config.toml
n_kv_head = 5
head_dim = 64
init_std_o = 0.00363
train_tokens = 403100000
MLP neurons of a small language model. Each row is named by its layer, matrix (up: input weights; down: output weights) and neuron, and shows model dimensions 48-239. Each number is 128 + 32 x the weight over its row's rms, rounded and kept within 0 to 255. Numbers have three digits each.
After each neuron's rows, "raises" lists the tokens whose logits its output raises most directly, leaving later layers aside.

L8.up227:123158085150132114121126125067184177160097119182152179136113133121140110118086189096100118158163163172177106183127199117122152123148120135160134113122153162159109168116120112104073158101098116133105096134102154139130161115089107177132119122142106153066119128150199089133120093123139112155139151096124145152125125150129086164132193137076119092090000092122151142127085133107104123185178127164153113116099108165115149220151104107121169081109142134164132069097061120131142149107144160152137143111111168135100148068145154098184119159120069130144112137112145148163118183091107066162
L8.down227:167095191118111086115145122097095137108069120079129083158082177145117156200171157159113141081180152174144124143146107091109103126137156123097114133149110107127120122181155120114108133173130110078122167118089058181158138154126132093160150107102125107085118155048138098162150070109151105115123177122141103138158122162102151154103147092095112112135136127169089099126118105140108096122179101197181150132168167125145167119163119083140166074187183124150108184103114159149153145135087099176061124142104167117138155109062166137092155133151149159149171092112078086139087193114101178064
raises: "ure.", "ured", "uring", "ure", "ion."

L9.up917:159158137097117126224094140131147108181099091185126129106117100086118082164109129155116129114130190113048159181123159187104098118149090180149116086142099124151169087107122086116018148148148095106121149123175154138179123174162078175158194190129100114105161105109090109108099127159087126124121143101099118139135138142173082157160122141146151114075100087114092145118099140121076091168175163165124131103129157116137114150100157106178101072132153170204122121125132139145153110104118111134115142104086150112136102064106124089113167167119091219188141141057189153085084139147114113104
L9.down917:110148163104129118104113109131099140149139200120123164154169125149124163128112140116091153156133153143119080161078088105097125138147117120179113098111147170157141138126165122170106169158139125103117209161082127104111118204120081130183145123156147164167102106122134115093097143113144110147057131100153197133108153066160088190075138098116121164101111150175121125166121138056090071119161137128147193132110143122149095092112118132079078097164114085139136119166143162084126150103159089094137153144086124150118087127117141109159113127124178152181121073112141101140141142120121107192
raises: "ically", "aria", "ica", "ico", "ique"

L9.up1214:152126133156128116055170114183119087128091127164146100114059144062195085131086156107083064115148095064135136115093132110132137121119090137093121173100104158116100167124144123138126139128119149152169114129136122135145130130126172121166137128169094164169124122113116076165069141102058118081093116092130158141131138211149157107144061130189070134142110129127067100107149128175114176132153127155184156154148097148240118109135118113160150112172103096129177105179133167138065133092164101101091063139141130115202091092152115110116108175172132209102124126154138132132205107125121137062
L9.down1214:165118145143121166116147102087108093102141166165082143174134100131139163147152148148121175131190033159101129142153150128101153066112135167126114082139103104145131107110113158069116127124162144106113079134083140142109118158091135132156098138178157187168155206010127119136100141117117130129163128169137178088161124107131108130128154120141064091116165141060147199109117136099045111125178110090077150069096162080131024128146177123131147114176115084122145109201126178130097141074141151146093137100142110129087116091134116172141171160173072097152070139120170131183131122149101132113
raises: "ered", "ed", "ed to", "ized", "ived"

L9.up100:053129161137141108147073170107156185131124088085149131120112123085112129141103112126145142121165147084143155143097133108167159108117173105184078106164118144120196109143126101165151103125124083190041163119070140108204096119164138148130159188206140122101169139170129090110146094141063146067117116154146132153069180114112078080195190082169099179169094182106098149068142206150147179140178124116116133161159066133143115149111117128104122079099150096115133149148140145097081142145136106125181094106042146138084116113152137154103168084098125143173125163122172142093152172103109079149
L9.down100:142138072155161157126100099101149128130193144092078119083149147173127098109159119060121179166151164146086133142155131141140163100150087125128191149186160143157136134061153122150120120050083110146144133181149109153086141102137094110159104097100121120066132170130145108092117134117159128178155170115130104149124163112061091142115141135094173141128143104123143119117183068141133134126179090102158071128153159147123149171125087141105133085120195137140072108116099196158123125151111166156047178136165107101122113140123048173095083160117110081146068049153147120133094157190136157123
raises: "ur", "ural", "rad", "ura", "r"

L9.up1506:139113115141161130135086169128108101155125102164109143104158134152138146120135093144160084162119057178133106131171141159139077128145120139121182079114107174091131132155095072140078119081136143143156060178088121161118120113156117150168087114105081118069140178148121133120130107166149123059141145151154109149139156163129162149172116110062113111127085105114156085071059142108180092117103099124139076098090139181124133169115143122211151106144132160129098095155137090158058102089111122153138105178117105164074157144127135138104110177142101138144097141183130143105138093198147086115
L9.down1506:092158172080089204148103157073124129110139156166141165107106104171147129123103121170075099112149140135101062091120140108116188160152120162139112207087132141118104162126138129157112106105079116148089118128155118111062107120148151090186122140151113108128150184129128115136146156163114172140176147110141174134042088110136100132086144166136119118151151138174081124159109116098101106114129098093150202179137110166054092084114137102131060108168158120125113244094089116080134170120056094100111089128103072174125157135140158133064154116102141159099160136149130093094158175106097119108
raises: "ces", "th", "itor", "ated by", "ate"

L4.up366:141126131160108107143116154090167067086142118155120133134139167150108104105143147122182140108174104084154127212165125113176107164150153156142107138126127139162096154127084081100124151156107083131090117128162148159139165152085144195127166145125119083044098166139118101130153119163089123130074082060088172143128181142124178079180120035152102112053082066153111165111147118162120153114187153167176095121175126110175120112122143124169174119099116091168140132186113135201061113143095122181186118107073077178180097101121153130101131110114109193125099171092237119156159130181071129164
L4.down366:122093169158182095155137057076140159156187121154091143125113160123130108111192121156107147147119164112153075141144134158185152199146134090108180118110111100143150130084164134105183133108143162127091142150110145106142154131145112150086109145185138120064118096141106107164076132143159120078114090087124154181106210153090142127168137042152080158131069152109211134116145193083095107090132142145083151100189126167110139093133215121101119043058166146119192093062148140171163183138155110159154114127115055129125179121117105134088133145141102135133070117125168134102188124144138132114
raises: " It is", " It was", " He is", " There are", " She was"

L8.up48:092097175102117112216126112112148146175124096104136086141164114104161131152127060096073119140136079103163110168148113089134126199114143132084138089077182114097070164085095172124088127152104135169120087162117124102109126128138097144134098140201099151145124189082161134175124129143083121137110154100074160151122156175120157113087152142108097041154136098130167091157146164156138111150147121125154063137183103154165093122132099106169178129114136134090072137163152073083145106096105147113150136144129202089126128082110136138075098119135123139099155114083092080184098229142124158111
L8.down48:097159042139161136118120138150103129157129126089136106097136127087170138136134152138111168161203130160134109172080147110122179093173131138140099141173134125158097120121076114164108139111123113108089140120149064110136116073116110109239084133109153165128157099189181125158154134171109149138124159086171065119167109093176164174136128148131126117145108066132119112148112136138138121100114121118069174146127123156175120145119125162121119069164171055089105140127127160106086153047106109085147179061189162095160149120112122133055120043129205172149154138113059078137102150138136218120
raises: "ating", "ated", "ated the", "ated to", "ated."

L8.up1562:186131157129153103129087090159168138121118120161157120086116143129125138111091041125141124130154107073118151141153138129181027144194103148119120157161145119104128118078118076112149138177107080132147113096154118118151182157067126149118157110170113145071111132127127128155096080170096140122141083112197128134162155155124146112154094150126159139123164128105005154086093073140119115149139091090142126092105105127144143142141154166061140127110172095165145144187212181143152124100065153201110150129127090087138108111146153078144083199080084196092120163093162118104160149178152139120
L8.down1562:079090161138094032142096100153144086196126066154115079128107112150102147126178129158136143125073146078123138158080054128127109164152118130155132170145128061127150099157140153132117155176141161113159157084130135137147131186118151156104128078179131172133145147128124092199176080112066142135159136144109151128117146142063118072093088178113153074147133103113200176144112193185170121114127170075160128130129043098138092134107142119150143119130156100156085133155129094162119156127107159101050133071107152118160110149169100109112097137089140071186137148132110142082056182062143154118
raises: "es are", "es were", "es in", "es (", "es of"

L9.up1091:168109120098153107163138133145102105152176145119160130133101126099153099130111132117172123108188131095140165152086146183154114143096156037141136078129187122169085126121133137165166169129061077097094132144137133109142043134173101116181126091157142109148146126154164179115061147130092097084101091135187165117110158135136143046148148140076175100113151105157107202203110102161148131104183107129144138098156171085108072097051098140095106077108140090143103088155109101107132145160067147152081110118115113133117146123112115126097095153138081097106077147123106127134128078165079113124
L9.down1091:111078136105142093139150071151163150148121115143132181132171152126120125165177139062102147165123153116121085139147176181072135106118102159157124112165092197191102120151120113077165153093166138126139080156056126174113091128059144098182144143170104123147108102100125095105170085119105100110120083185144166026126149138138116111120170150076146100093104081102104160112172136109142113177148122102106148080084097142137216135131136122088135114085139185164107104127102100103123084128120089074138137144111153138144203134062133126121101163091199109130099104105133161114115142109089124151
raises: "ut", "as", "uc", "orn", "ur"

L9.up620:112094114184169125168139137077082105111132111141114107175077131103122045155136155138099116128165107170121161095154167180157152171140119141123122172159088094128146180090121139147129112147077139128101139148139111117158151137171127141150125118131119111078138179150098080167080117139188155000072133089149146138076157123052100128097131055162099127155075160124107131087106154125152121134171101147100130137203092086139142162125161130079114136133156143174107066143127187120131147145198132117167098120111099103172095069185121179175073079130108174126072118168142115129190154131089141155
L9.down620:155141145117161223221178120124086179090095149158070156125064120133112109045147132142099120125140089136095172098112128186108184113141145148115127171156140154079152136099184165126125186112143162093115151107103156141136147189139110171109128190146100090106161130112161154188047151171137103113125152127143149115177107088137143087093135098139140129128063139138089120108173135062066135154125174096119138133109114110136078191090137158162081177142108135118144095135150140117124159112175122099066131124106143122105130080125146169201157133140083105135116129148165103111134133141078134129
raises: ", were", " years.", ".", "an.", ", while the"

L9.up213:139156148069048133146090145059129160166126164134163137157151127097150047181162088145145123087140144158074109136134105157119039138110102139149082173151103110129153159136103127084129151111099122072157103111196145132139089110126140105140159151099169181119154157048140090165117130170151136168107142139158084140115162190149103108093150172141080112141083098086113122094104134085114161166147150134149150124118152108148160099086160101240144102152125138092195153147168120152167123114094145174127146124088118131172127108159134082113115196142115143105069232131192154137173087193109150176
L9.down213:122093133166198131128120168179111123090138074146099132133093179143142194112131140176132120169138108038223136112103125133185165153125142113176137079152159126143181126113160152177131181141071087155116176119128151127124173110113186178167089129127090073137136117185093183142114118109123098133140073104111228118103092108119119147137074130122124138087115141191152120127103104109128123127133147115137084167146110165147143181127110122029127141108077132158134128129072103097106164105137140127102106101077135180073137160142127177154114078092071103118120087130155125127144109151026095092
raises: " gradu", " graduated", " college", " football", " coach"